Part of a small language model's weights.
Size: width 192, vocabulary 32768.
Architecture: RMSNorm before each block, no biases in attention or MLP.
Training: a variant of Muon for these matrices, 672M tokens.
MLP neurons of a small language model. Each row is named by its layer, matrix (gate and up: input weights; down: output weights) and neuron, and shows model dimensions 32-127. Each number is 500 + 50 x the weight over its row's rms, rounded and kept within 0 to 999. Numbers have three digits each. A neuron's up and down rows have the sign that makes its largest values positive.
After each neuron's rows, "fires on" lists the tokens most often at its 100 highest values on Wikipedia text that the model never trained on.

L3.gate414:587528483511474532512494471517582528478487494492437481563544536501536449537449529365600460498521550515477451525490528453459552487379434448562647517538422472377430567496502440410531532437454474536478497490501513541523486432544427501547489520473481697525561509530454484523492379537480551547
L3.up414:443532493434458568449488440510508536534470565487485565457485503488391518517447458509552477553480529610520520487527470509452528479545559532519556461523511452498436541534372438629448504467536566555470523504464410446525454445492517544527450582526557518475477459457520463525554582441528530466
L3.down414:548406444518577420511463562484565366588496477468402555527451446486504509461512512472449410483445474539452473528422561481474472574487500503510539524461450507480440467566574571310456573460536464529552500500454564515487534472550390487436493514475501517531515510548491472467428547429458452534
fires on: ".\n\n", "."

L3.gate548:480504501594540503493469529473440482541491452530469514461487489524497481457482437534466457571420483495549402542517498514519556611465471557491549455580493472382525497614484459473527614398464580532452456443646496549430500509442475623380565392471487405518446586467498375543531521500496567454
L3.up548:557454454572484527449407472523486469430509485591435566525503534526389435478547515519509480506519420397558482411477537478493570482495522396557518523575503527571492458505519472484511551504510545513482483482488511501469502467421497564517539503512484412388462604517505501565456549481524472530
L3.down548:557596508531464489546563443518536519515526546459586536519499446454637587594455528490462576426525590513474568481459488532511491493498438529426420593442499489552592483489462545570440462512474444502512510562512538501498420498612563388487480492420562572556506366497489596461512426510501504463
fires on: " they", "u", ",", " would", " They", "kk"

L3.gate514:494493463444518566525471467417612528503436353426505468491535535508464530421472504485491473486450482566540447497457604473495493581414429510468485410430529452580445589503566440455532456456519407447486402509472493508489538469493524497481555571491526419474465493495504505550429479503466571549
L3.up514:534431493538562511510600509568551520564479386438472519458561586568435370403517561443465425522414503491540560460423593508572578538506429528516486472385489422647565494534531472514511481486547546440441545535484502451520452550539537540474562521494524491413508552539458423444537556503405517491
L3.down514:549607464545539457480485495434606554502449533411478531455347389451525506492501588383474538418445536474393462410550532522388549471485498585492487521551543567435500462558528442406519536551506465501489400541490434504461542433449453453485477506465571458520501521491532558526492481528413515519
fires on: " part", "\"", " rec", " re", " self"

L3.gate129:534498425626465459395469518416531502486483497490548455493482440516450540442492479405391441454487528479499526466497440450533503484493449478627502519490509404529496541450493426506532555483512468435481479470568479477449491546404578534463530496453546459484554497428555535517398403492560540528
L3.up129:493485487508479633501489524438419472455516641477430524523506472516488456609481509530544590475570561509449469419543494526506514493505467517480492467492473439519491507505527458538520446523442532569531482496585485542491490496488496556527469480555529460670454500444518540482522503588459553451
L3.down129:522485491518618542405553514465604390456547484371473547518449438503569519534608535485411444495498496494504531450437503495497438465533481529446598447469539524469523506478525484511538535509504599572505405479481514447329481464492481561599573509468515589517432518499576442558388522510503455497
fires on: "I", "O", " m", "E", "C", "T"

L4.gate372:435445498486485442415415563521416511431502521530435501415539442506533431530589487464483384516509483469587496468551527530427482522512489519341546435477580511550511522571494397364508496480505530478509460442509543494493486512570462458494584411608530408599528431403477450561455588514422467620
L4.up372:556515607476467552433497629541518518536497493474484506455577518492477531484496380480517497522441474610526529462541493450509536521364523500512451564574505494459447603639528533529567522426467491426527500555604492473595561568505570420537515519502515507555475526480453454494505511484518461485
L4.down372:416520533498543483531520439459494430507548413523462475509416491477490514524481510508444445508582528435474525516448487477469502572555532521557672414490491489436478433459473450510478443534491519620529446417476428502397431500538442577519547537556511558486490402468577452492424490496507542542
fires on: " not", " to", ","

L3.gate589:471385530477520520481447520466472460434464496485399617509442441459489551508623536466509504548466512453438595548499529507488395523486516475488518555439450487496472562438570512564482536570552501532507511466550526460401546422565516418532419553475513513541409551544514562424559581531583538607
L3.up589:484484485378513608521485598575520417493482498524586517474532507559425430537508491487458515538494544531441434517438470508518465459561490502451501517496546458584634510520514534587435415603493447514528408513457490407418443438515535439539535501535519540404486456443543523503406588485504502412
L3.down589:511546482548518492438461527440464484464539562490518499543584474515503574538490420542444553425512503466546540509525547465513559473578603466571510499565489451446523488513521492403625449491512525558431482505510579512488419533407546525496493477521478520503470446562497518571546473454532518529
fires on: "ed", "en", "est", "ing", "el", "ard"

L3.gate478:451538499505502494492474433520447485502451480451481473538516424542462538550462450500578476549581461481468511557523446462521593493532619497453550535433500463626453440517477599583566555458516490562512438520506474498478616422521558467473443406475567464541517453544558427495492504432474443413
L3.up478:453451466537594528532517518495451445528435451518500545501536500470486518595473466463489472505488588409490579449469542530549468500548510462482494570565521454464501437473497566523539571462545607516582461599482581461617549554447564507437520490531423460553482463443452456480386525436435558412
L3.down478:481485437489456452488421464532501530461418454596505434479484504550497411512476547457422455488528519495366533617489489427470518461486386556556431455325541533577533601464509480577585500528373499469447526445482499569439405493590574509441506521589531507465551572590538535520533462427538452522
fires on: " /", "Gls"

L3.gate528:477434456451517505436550502489485454455400452464455463540529529491467463430434489457569399569453534576503475516522505520472517423498591440435573512526494528547450528492544473543463477501483617486485516454508497448402477431490459466590471426508492500534558525603498504535471473531486558608
L3.up528:486500534509535581481521484505573509490556480474527489522546483550371553472482553451421536624600452441455506581615413538529478509490494560410485523497530546493521508501549423543460498531402492495522492545455523502445497369475585668523510555423461425530470466504442441506549574633443496523
L3.down528:411554443353553478490476502572483462455460597561476522460523582415427528495471421483584438498455570472515431398498551463569531457508578414485484504514430493500433483523543524448477582476578610439482518519542475516441454486541536510519532396494510526446480535665528511510468370378555499503
fires on: ","

L3.gate592:452522489566493503503579460533430504400428528566436394499590524502453429525513541494542446481586472440475488499540467553502525449548568502460499598564504509469553596491481456431500575585513474532522387459524455438425577469410451486467519483489497479485525508470492479533484422467488570560
L3.up592:460408518483525589427501554480529547489466526426486429520420507502471476474440418578543474490547550522468532470424470606418528501459461441552496593500415523430515540484527530567525516502509528483460498533427476434489557506497554505498422579474527542481501555502554472501469505436486485502
L3.down592:530567422466476337520573476475532453448478486542556552400620555355427469572481597469479568483538511467469473463602544564541500424524523579501472421532568459514467518501469456477518541514479526470594401406608495564496524513472515522395563487434429541423493524539495468428516500498556464511
fires on: "\"", " defeated", " /", " and", " &", " |\n"

L3.gate453:517503507506481422567446466525489513536482542526463486426449542495567460584457370516505523579518585476462497474496373534548528458503506472575493432552506483516463524482454356521516478509478518455395540476528496512471467490435561490507501487484532408507477511476481513575526517347512504607
L3.up453:525561536488457474527487494528540573491420397514554536471457528422546537496522473451506482435408524553596516427399509457494570501498554548563491435469665466490462459691552494464598549534569504440532459415600380494487517489478544462536504486476502554541539463514504485474519464448554494478
L3.down453:524464537495506551484467516448521462490588499447469405518575534518502483482544514574499514565535517442420514594517525545474441551475536490447554558504341499511593453462521446531395498542479528510419564475391530448440434530550515510528457479511486517431516558551523479524569547520450529477
fires on: "s", ")", "aps", "ür", ".", "-old"

L3.gate422:498442473640451501461461553532547533484517481533499429514590501552444452569488558499470378485508411471514512518477565535445499505513547497370447588524565483511518518513437492455590549515570421504527510491471537439439558515517474467588486579547475474423556555468507406447524554577489535521
L3.up422:503492510464508530515420545578545495556517454386467457483551523570495516379468508526538511493460448431509508523547584532455513458396465383498543483455529532470539596453530496512531539551520471494552429459415599549535517538534422471470498669520518475481572461530468474542479491566507533497
L3.down422:575493431386461470489519392517535487510526427522538448417540507541409434453464510492490510513511471456398457523576506542507492477444462542396504435521457478444458631602472456516535492561567478548508451467541526572500565467548480550561499445511539539467447486551474441463493543486485464441
fires on: " and", " of", ",", " |", "'s"

L3.gate314:530538615524466573539492579544483562462537424502513550427500529482486552487542532458523500525448472438596438440454418493504475493506511451469541441486476515451428460573591548590598422429506491486441532536493431531506495494505572522534496431504472513508484453484500532485459460453598457502
L3.up314:503501524483491471554369665475517512545428538496533465480474411432505481542430533468438584456526586501506576495444506499545527504492526557512483528491454452558516446529626542563563564355466513461462452476523422606535478478605519556553566583587492597549475570531458459509515495484537532534
L3.down314:564482403466537497510556438497493507527555459531530576559540564496565504451519526529488426550513461577435436523514419472451501478524519482493455479501542553534516534486407387469351512685504508515500536564461590510455540469496443487530496508489468434510553450423483523452526535515424504496
fires on: ","

L3.gate228:510500464545460491424457502558406619548465550492534436500496459539514513461449442444510532497562350525465501532512518483480418439558568429447433647517464592466516496435552576564492507487512506499510450542428442520536484507503385546569445599533451430560476553522491502432394517529432466394
L3.up228:455447548511458386442507576487519454495516507520504463535392551440478434619490464552480508489517477339548445507429504563472461515444492474439457553568414444454482494452531602503499474481529547504571489527482507555555420424468529525549476478496488416469476552564574547479536552556523521563
L3.down228:449475514463560440543459439486509522492483442499391538470572495522471446440465486478508569548602431479463469550573589397536453529377509602469527645545563487410525524498458403488484451535447495386535481515513524524452501460496471440449507564521487508429547494501466480507562562461489460476
fires on: " |", "0"

L3.gate187:544553441586494469458455536535599454498515521441465563486397474524499474535539529469468470518583514508466598493573471533655395631611523534426420521503482480469514484516406487504516428520550438413561576394503515576481541510527478439512513529473517381457476488416510536560455492460501575435
L3.up187:513504494515517510501447533546596415418565448439544590573464560493448485514486575509541477540531513522521616539581444414517383618535486553523435545492456532502447426445544500557548470561482552511568588487475476490513525556544524462506497523495512447523470536562480520498411615453545508480
L3.down187:499532532547522451536452451459543530497387588509532397456506464501541439491555410476499511479568564428632434475469474502579516508478513448494565475454469488517559421589446472471485434466538460460550410507577527496516498464531503510473553551403563480480546429494513502480471433465520636543
fires on: " Z", "ach", "z", " Maz"

L4.gate408:521516470431481445501428538489517591460648486522533456439431500476615573461482439416538492538417487414422465471524330502493459526524533363505462529603470469506415515477451453452487503520432574475487471480494463469569518472503485453551509521502593424450543488553498508453520501564468578428
L4.up408:490558548503431508514467443558437551551542480423531532480522561476513507388498576510564586460567566475426525612566547517492392539510534536438513425462564488521492428595503557589498549467464576551535452513499426565532511490438542539556453498504478495599472472454458592561536426443577486547
L4.down408:466398535528606570463466565413521455562426513581504530561507457543446473495612450574508476598451503514490468498486534527453552458577447559538479512460549475478535577514520489500510454544461404534557555488527604586416494502509531474510546530525466484459499500504582481496460489461467439563
fires on: ",", " |\n", " by", " over", " between", "1"

L3.gate456:432479536565574608532526503522538513458554522434519596416540542617438430533507428476498552546431531525469440565529513517457586496508568492513483427573584485605573426514564512486553457593478516497538496514500442605503430545380465455537441544456494474511542570581514550530531414475518627466
L3.up456:523462537554473522462547568482547474488523416501527507522508557403571561526534551436484503464502497512382520552518392502498575496511549509461432541481564551489477518520477547617498587520388512550554536437464523463490438572557493375530456569491541488502564543520486526474542535496469532494
L3.down456:333498424471517376519425457515486516511594537503485404440525482599534536519508429595543562427480512462573499432560464390504488443517522513495537519444486513438474592445485480433546466499517497502447500486417525529481549444497483455427555513482449532519514393468518441440526603536538463579
fires on: " also", "born", " They", " come", " he"

L4.gate633:420532426503453505478454450517528542471478522344435460530523538483538531507458554507485626405520559503507489533477519468559561394509491520461519511482467405484551484521523474473448538514427592433557495366424490511467473513515529496388543552455540500440512470483476462509462532490461493494
L4.up633:509496523521465485456487521468504571423544507494399434468532437568539488458519449486492540484499423447504486549686456494563462499579487484504529475462534564410534507520483452357378478516508387500481530489455547584547470512415466523500438430532435519464433554559524460550429530579480515555
L4.down633:466463524482573521525510513550488515514487527486567486571474562503500486516488544519509449527443519533553479417407531429458583480452461521513479540551439469659477510568532569574648484498519517501447473499476495452452593480533516509509517569492552514500516451430501532473539414489543494496
fires on: ",", "al", " that"

L4.gate415:460452515497548551536480582496609579477422448563545405506562513481530508466498568531523511555500534441408503603496534488499579535396477455565485409555458389603483412535522503592537525376503459470513446457556513503457394548503484591459567515512512545388464474498451517594536511503477479477
L4.up415:415534403537543558553522531456466555526504513540545496588394476508531548507439565526509414590473430524571464491542553477488599462511461523499458480479503557474512465553533518554489466538486608538521591468485481503628428503471556468520451569506388477545583462538479467564487441427533508440
L4.down415:456440499588505430437480528606509466422455507534441487422524519601499572413524526557449489394572538447513545498497453460577438503508491550478597549476554563513592495480396554410553537531492422605499489564460489439444611560509486483484556345507571474439462507520523549547475485511470487542
fires on: " ", "8", "1", "9", " more"

L4.gate517:475477557546532534496450507557449526482506573507552483477517470494459502540523500503464425479469453601542495511455476490508487540426530386577598508520501479461535541529473491511573530452445574504475564458540594492437480487466521495451445544469520509463509470590490355524496517575621500527
L4.up517:501377519504538466417524507442485496459490529536483524487475526650426378505546527458544525484441489617519433380501474524524479500525502395440510556444542523452507519491485409472503438552430555440584497494578536447430378478424522452537603507442486518496535549437508475444485589514498552476
L4.down517:465524586530489516541544449565594515540522516520541503488477467436617482437401433458414527572594517422456472555493399474473539471554566466489605480589462478520455494514561554584516482461503516463523417556432550545473603436578462483467552500524495511491419500471544547578512478456524521482
fires on: ":", "8", "4", "5"

L3.gate608:463469535496478510518494553509535577464560527517467495483452501452497428445482449529466509499511537454437516525501443552440477497454529500417557459484407438471572487539503418600427543519524526484499491464483550446544589541550520456485550491495404402438467514512471521476642602475487502470
L3.up608:476481560477492511373436599515568450477567450569487526458531589452581484537468562516492476525480487658525493459519485459509532426511593556515491540466480535592530465410514564519514537520573536457483422554410493460546544480437490530587512491432544501498471593494466470553428545497597491586
L3.down608:512501519505536495521465487544484474511483498403423552589450466491469488468492439503575510469504479481459457505483438444609472478505395532564436519488562411473486458495484491432555512468469520398547474491487463505502461517500511497406449529478473567477501465437546536454455472471480557420
fires on: "ell", "l", "r", "ed", "c", "st"

L4.gate57:474484498574512483495553422459479478460481456566528439509481577530496550478570463516440494630540570509484514530466594510494527587495527493480492597527572484501465412550491532512476474561467516493504493580630415518542464486462488480497481482539550475473525560425413444439372506473458428524
L4.up57:530519531535526415489539471440456425383450476522453562482492589488519559532451533509512524595546540616392477548492445526539461540576508421450522568528478489544467449510550504553449490561509583409452492460495513504490578448489580536479560518543539542460467563497383439520489458450571424472
L4.down57:525532574576587510562500471344416552441587474567471425566427531491526540524572562573450504421457530535468549476435469489530518534474459422493516474514491427540475540437463444522498515536506546598406542533511516459567558551442538507619447527473471429426514487485537515458460437514429566439
fires on: ".", ",", " than", " to"

L4.gate308:451450564602484550523538478531552433511480429478393489485481554485486608454454511525467524507444509478536542520476555438423436493491398550515527487510402403492568545411471525504465497467485550501426534492532525480514479456475507451521479697551535543449398466552459416438453420404456438410
L4.up308:504446590546579556513524508526551417413515448479458481459520433555528502465474485533472506472467438518512474436487385495440572495526450517537463499403467461463539560486482446534408505467544528519483514457491572628521566469526545494403498584485515454600514511419459532534533497416429367552
L4.down308:590557502492472420487389487583516474483494522521486508529403473508522547498571597489478504530461577582472505501585590448491499425512510453518410502537502567506519513501497481542433490513518571438579451508510410403401423485556540438525543540469483576414533448437523447433505517558491639378
fires on: " to", "th", " of", "-p", " be", " whole"

L4.gate216:528547586529515514498517488588489512465482495516533444465512531427539509593449486449527546559452449519532499475602476478548515498394416559544403492562449507471494605573570447452544513511530590457454482432376588516474576452446454469476487588491505526503458558512537421512508491526530548432
L4.up216:590482525503459551551446516547482451486494529507459465447484475431452531584512586509413505500474534528423483504613466496503458563411523605460502438484410480528469531569492535494537512575462586508473512483451575481381535458576556363475513499473453455463477401583451436541489555478440474505
L4.down216:450414411467476445484543534493485448488437490436551441484534406472547452456586491570597438480496520518519479568472413524487511540569593499510515550473407399609441537434528530514535475534444516492477462490469476530572473565459449431543467481494544458444529441537368509558502492491568582566
fires on: ".", " was"

L4.gate389:427486492566514551531415578522479575541463446517481457550620545488373472429487492502621493603545363488499515493525537581526540569478464518472481444457433496572487563568502475436443567407488461471413488486373530542541472426610485502409478399487502463527588419476493458564548527571518445502
L4.up389:586503412508443525555516510570507504542600486383428518444562515494476506559459444452502519490522515466578434504540552513567506512450491501416500488491427452483564436463474468502409447458505402514499456538422496548518452469510451402433539464542475421467509562442523461592541489516534426502
L4.down389:606608509480590557465419444502591542443542535436538552539405516416495480497511452498400462557479527527561502426453382486441499382569443482526472529524485406550561473447514470491521450476529521502528491522448580481465410449482470518499609542533559525564533569506541461449460551515507459518
fires on: " not", " Le", " Se", " N", " Ge", " ge"

L4.gate601:561469532583431441486527437462462530515659421574453483502545460503484415538465454391430515478493429569452538517552474522609503502494468514496508490468503541551486530473492524478471430502517494499513438478540524514525437578513493416473560451545491474533605531431571482490442549516537538523
L4.up601:564480531490404524415455530524445516494566421495512522502572508419466465407529452455498477548580474518544490606573448540484501450564478477480541472462550520501470500493459397545501427568426556435469489538432394477433494528408524540464545483516483435546460595340436470407412484545525451429
L4.down601:518544492495440511524502466415517536539547465477473508386540473521499483516486523513445484370485483396503528513441497513569587525471533512496484549509483495614583524413534527530506524490472494559538491458547521466583539487535552493395518498469462464482517605471458470530453579423526489546
fires on: ",", "),"

L3.gate107:482391550460444518536596403489526480514527486490531485446448512512564488467470419474498534572414558499552478524525497501415556501508504480533527540504532469527407508568452520448516446434510508465516537437511479530419520432497457454516604503504566485418423474488504494643484572397536518520
L3.up107:459533535498487480421547432498519444545499518448539531425485486436437554503388442501498513461497527551488467524600390507442581446431427489489529393474617446493458456547420488435528516534523482487552523546459523553528479513391546479455530595468554470521462503360547531513470423499555523530
L3.down107:512468427511484400525450593499503538401517545525467521545504477520479407493574555503487538494538437416475426535468491475501480538554439564498502568507494544546526559378549487522421531549425448460481453475479576527577559456480486422440448473530462495510524444526477530455538547543453488497
fires on: ".", " \""

L3.gate63:475467521501581462567437578479536492488603566418491543516455433514523531519521450447436534498481454439431518529435510557491455607490582465543567442536474482546577467477557447403476447471494494424536540515394474517481471468484511518456477540509409574482453531497518511452539500572521497558
L3.up63:479389491454458536470491475560532475441555492439457511498530506600536420534459526443551396486376459460536583455469484435438460445452577442479583481545525537503535445465574462535443526562517524446544475474482423484485527554549550561597511500513378561462555533401562481484518537466509492495
L3.down63:535478496493511520505493508453454465519496592613522466507513474439464513497412512528502570529439449438501466454457460587359498496499501547576462472488504428533543543514507427444451423403526470659469456477490485509555551476474425482469470458501527455559587401512385488579526472556524523599
fires on: "n", "ing", "ed", "ust", "ft", "aced"

L3.gate67:580481495426482484565455498448541421479431424398468572537565407521557451487466491517527448538461510560420457547506430504487510561543468403518566394481424556423439543581417514425557430504494504501524492488568419582506450396528504521579480604576519468461533446547507491599425466461526552489
L3.up67:466549518476556505434515448518562548473528510544487466561566530585496555433493409528497434471536501507533527507456439466539556463430467402355558480499449492488465483461492531495458504426507503532525482450501432413412497495477544460514505327476609488510570491579557504537522507547474528527
L3.down67:428551472460496477531536455520446519517570462446516490430435542357452480446467477544502547518499572485528505489537471393589499488511565529466475585546550487511537542536446526541503628470491512415485478430415585482473582492497484519428542475436380500456511486489474444400590518502475442578
fires on: " that", ",", ".\n\n", "==\n", "\n\n", "==\n\n"

L3.gate184:532425526547526440411540583415377456563527498531508473569519471561501491436456566493464539504499535530449538464559565426484487479600488522527585536594557495527457464469613449407416487489509566526405474483548513545550457432492570422477481476426547515520454429540501468447449547430478560511
L3.up184:525467366394462556598492523515516483455435524448435499495453429489594538515461404490523570498466472473438545497425514516490504567483542512565437585551475463524393559470466476452478436450453509524472508514527472437507537486360462411484473483469420457487489404484549441519536412540543550481
L3.down184:519503609576565517536466500531454530544632566506567405566477558456508483518538505449445499453560477491530438496521467512470466481528540548529457396378492601470612551439496486471502487410544477511540494576525560538492510538566558513492485534556492536490572485523429509445478509465443481491
fires on: ":", " /", " of", " about", " born", " Top"

L3.gate387:465481483420469474475450543596561554407565497530529428498507443530497457628460484486535523459521490423510465592476396426451493450495581457490544507442529449442611496524500562647518494434542495467582423490452477456505438542477547508549520504491599476528465479537521609555510490513433495475
L3.up387:463568465446513494484609528618573482536534513439463486460535511539467529506507492482563482453594456481506391560524523471468468598654525635472549571568613513484519573549502625481516477517491472535548511514422492529467510444438478524531520403541496514552454542521487654563458525543405468526
L3.down387:525563477553496521437445461472457454500425467504495479539492556481408463513506469526516559538515536533484540466442565564494506397343464522487390533545425474453525499396585432532480495550457517477493576553506455494550452463560530480490437565434478501437521479470452467540458434441588472481
fires on: " |", " made", " on", " found", " took"

L4.gate30:461483613570449542512449459466489576500507503558474490523542507501490545474487567626431523449441514426485556470415512528496471560513404623528503461540592532547495503524489494468491489579462571324543475444531485464530526584491428520447543531590482470500534574407437512487374524521448471508
L4.up30:542530511462542495436452508530504540550373474532520511426459504459554459454492414436507464552495522371513493471460412487481471551513585415618528560524574487447461419530459560534519456466505447508480444441517509421488495512486399499539523652509406598478452604515509487475565496466462494576
L4.down30:452494444579416527528551599532501572453647511472521503517528548513485527545494582532464578470525432637522521475577586493529506435495468516390488508500424513556513530487545482491548589535465547551482597507459493524464452562461582531533486391502536435489498421499437544527501478477570545491
fires on: " the", ",", " and"

L4.gate243:548533651497528526512460584538481557480543423480486452529504586306470472518515528542471481499470443462433479582581525440543577468483552447488585487482473428537532467478540420608458475492478501558512468513478514514520499542522544420444570538536414427543528526446516494544611539464385534436
L4.up243:491525486470464495396422529621539466479485480440583557488487522452433472546510440538456488476442493455601443571514474522430552601437509537420484532432520430498509539500568493560548427409571598522419472493496435508464542567477569471468457459587549523545545501431566485498447485462639402525
L4.down243:473536518576571445599626583511496514456543543412483526512401450458591465556496618411498374459425531561458499498451509529536485496478526598603428462524521521508562486544523427515524513613492518488492410519497529427553487536513491565507563478473454526559496501475531455482500477449512428515
fires on: " K", " P", "k", " H", " W", "st"

L3.gate484:531500518578459474545621474436549539446469483522494619548497467560478588502472496508488477501476530517623502476426503473530491488503585451463429551576503472511572508567529512540582498470585563436606479517386407503387501538495395433487400562481478531535492452536387579490464513506458534453
L3.up484:493500491561430494580466540362476529561543513512453528475449493527476440464523545560412486536479521520564409475389527481570434395473540407510472527566425510441490464581561513526516498544535493537566452537529563424417523510462457461433527452477431431608558475521422503393400468477481440537
L3.down484:551495474448616510395465504591495492524477510501527418527565477518527460520542400484496515503497455462412486468607494511495534528527473533394571481449548498572523538465450469478495506520450504560435459499493434536548509502445555535546498542513521561418428571504631478573608571505489535557
fires on: "-", " m", "ers", " Center"

L3.gate95:504589548469581573474508502594519441473525553608486528489566465468472584514437489536567544561527473522576476541483401482590518529515578499493447510494543512577539440525486485550555443455438497539536474488456498440548488589512496542500539689507492513550525481427562456505466525597402417507
L3.up95:461493594509527485519430532546516429468464602557444480566564480428496490497498548542572512491461479506581518509545476397563454482530576549420523531500448438534490519417544404473553359482567499489581491542544562489515538530540538572536592364429441529557481541500551529467486509484495373555
L3.down95:502596507505485528510533543431523512493476562489513568515448514427445456550508547467572578459409560442453498578528439507535483506473426522521582474589487437474475442554422509490512583539560510469506473484520430526548467528409535541523522563524547528518577442542545457550469484486452545513
fires on: " of", "k"

L3.gate349:633457476478522478461556508582555503484537524542540564458553437528520477534515497452481492512489498435486512499438569445541538500516555547574455487549542482470488427585546483515495459464479520526551385447480516506503505454404570484587564506482497552449546386569593518554477491440417455460
L3.up349:587479491443495585487442445449533503472462512558498509493482494530490470608412628451500494478528527535499445440526495452590468479425445543624427520524435572472578532503439539573474446458462467551517481507540459477557480419527520524535483548471447512506584462618537497492447513516426569512
L3.down349:471577456494430474490490545470509526505477527516464523438471465506442538496502421509529432439513477420503531549466459378508574520579435480440489464489528449503504515505482544401521501410569468356624537453494530554451494568474573481590513471546552542483564528511485470587465507461468457439
fires on: "-", "=", " about"

L4.gate286:483525513480448414517448459521456541461462497585479512491371519427496457416519511471557539495462529587577464415513489490513502377383507504343459462513604560475471456574460476500483541547453556479486511482511460572528459436554600564522494468457474502448481469384480539466509518466525498508
L4.up286:607537531517489379542402549496565535454457554624501483472494452476515422494563491493526503509498481492524531555471452558476476523510555536614524538431559511460525478569534488547575496533520500516488492539540451527513485485454546506522477482481576506477505532355489516435527539559566527510
L4.down286:448490491460513608453614466482434460505572481408479536539594495514484557493461535440469481536489489411419447509417552459476453508515469516578503451523465460511505509478442522468441493449473498534526427444439616469478545498472499492471495538542461494471475556571462522507540530472404464482
fires on: " were", " is", " was", " are", "."

L3.gate33:491450455464483558456494474511481502484514470467471495536470535410516436463488406577542507521429554523537523476549471475480506489480476544533494535499523497499500527473435468450606427531526557493505413485482478457548586493535493397470548678614476590496494584524497501494426547496453558613
L3.up33:506510432481511597514604492569479455490571437521572427536588482537483497504526420486507561583524568548470521517568461555523533532570668496437478506380564586487463450527508538525580531564528509524509483524447476449538436532446404500502510524464390543435496551441538462434519464571610490446
L3.down33:525580532543443479510357546465514486601447506452442622577497500554599537528430562468477482411471490523462484472428450401595604528500527507585507494598518455523519489528519507451458473460476371561445488490440544549538503510593516565564483456490574472519597459522503513514438472515506393403
fires on: " we", " go", " went", " I", " do", " And"

L3.gate5:525550505506519530492431506463513503508453462452562449506505492429626489565569445508470518553514519483444443532477450464495425582519466461522572450501461503485476486680548473461614521489467517505545536502533451482466415442444385445448499491439508466439453517510367512492448476570610481447
L3.up5:384470460589483478596523562430480371570492502592496520521511554527487556461451464455536565524531540599463598425473469559487429471524531555397524489584478507503540504438586538505539420502476488462568571547466563530635472521446475452490515530505495524447541497431503501460538456428515477511
L3.down5:559551468482532518474507392484496545448482456482560480434456427525395503613560548523526457451495446439535456561560530488479497497486510568581505459467481488513474468569459472430526573499478488500459455436529480529469442494498534582415407544407431474530484434584493579493428489547512457419
fires on: " (", " On", "On", " on", " under"

L4.gate438:492448510581404503558575495498522576485465420442474481541475493581502436355425560479448448563516488417485525550573529430484522501467505510513481490511494407536432434488469464454529586422485419555526550467546506512387489423505578533603456473521515500496455449547518470411540520463530460493
L4.up438:427515409452431478538558533534473538514489507519543433438485451528538463467505558505454471552446489468549527496513480479478496505556488504495469529507620520548445477651483494361519609443617524498470408562375635522504468522338524508478521455539499522444453469463477412503561560529533442419
L4.down438:470500589473533609536424505473509505473594518467539513523479439482544448513477470592463476479539500531494521565490466601426525433517516422527558540478534480451435462498558513518503516573582540483479438538591469459538514522566560424422497556439520435547544466527480614509535483507544556533
fires on: " that", " \"", " about", " saying"

L3.gate515:638506465396574475471474473545507494545447523451459474520533505461575474530379567426503454512541444471405466503517564409500632503431540505536547493495489447488444482537552528456500444508411451541602556543535484444480480523486440497477455484548531600415490539585544433523436563429503558477
L3.up515:421424439483559527497430456501517408457468584428502457483557590551430482540475533481395492552505485454620525500576510539571537510535523498395531505496490405530531467557678441466504496501511491449474453555407491472473487520503460611510410433505473514455458533454427422524512554526537458497
L3.down515:488505527527437505515534555478522552500456462548510519507571505362532574563438483469591476514503582522439500504472523360529544597502602414517598504508372523550440437531508633513518519446443568333533518449488578560492487471476485412458547477524502559475449480470502470500594463499536549453
fires on: ".\n\n", ").\n\n", " that", ".\n"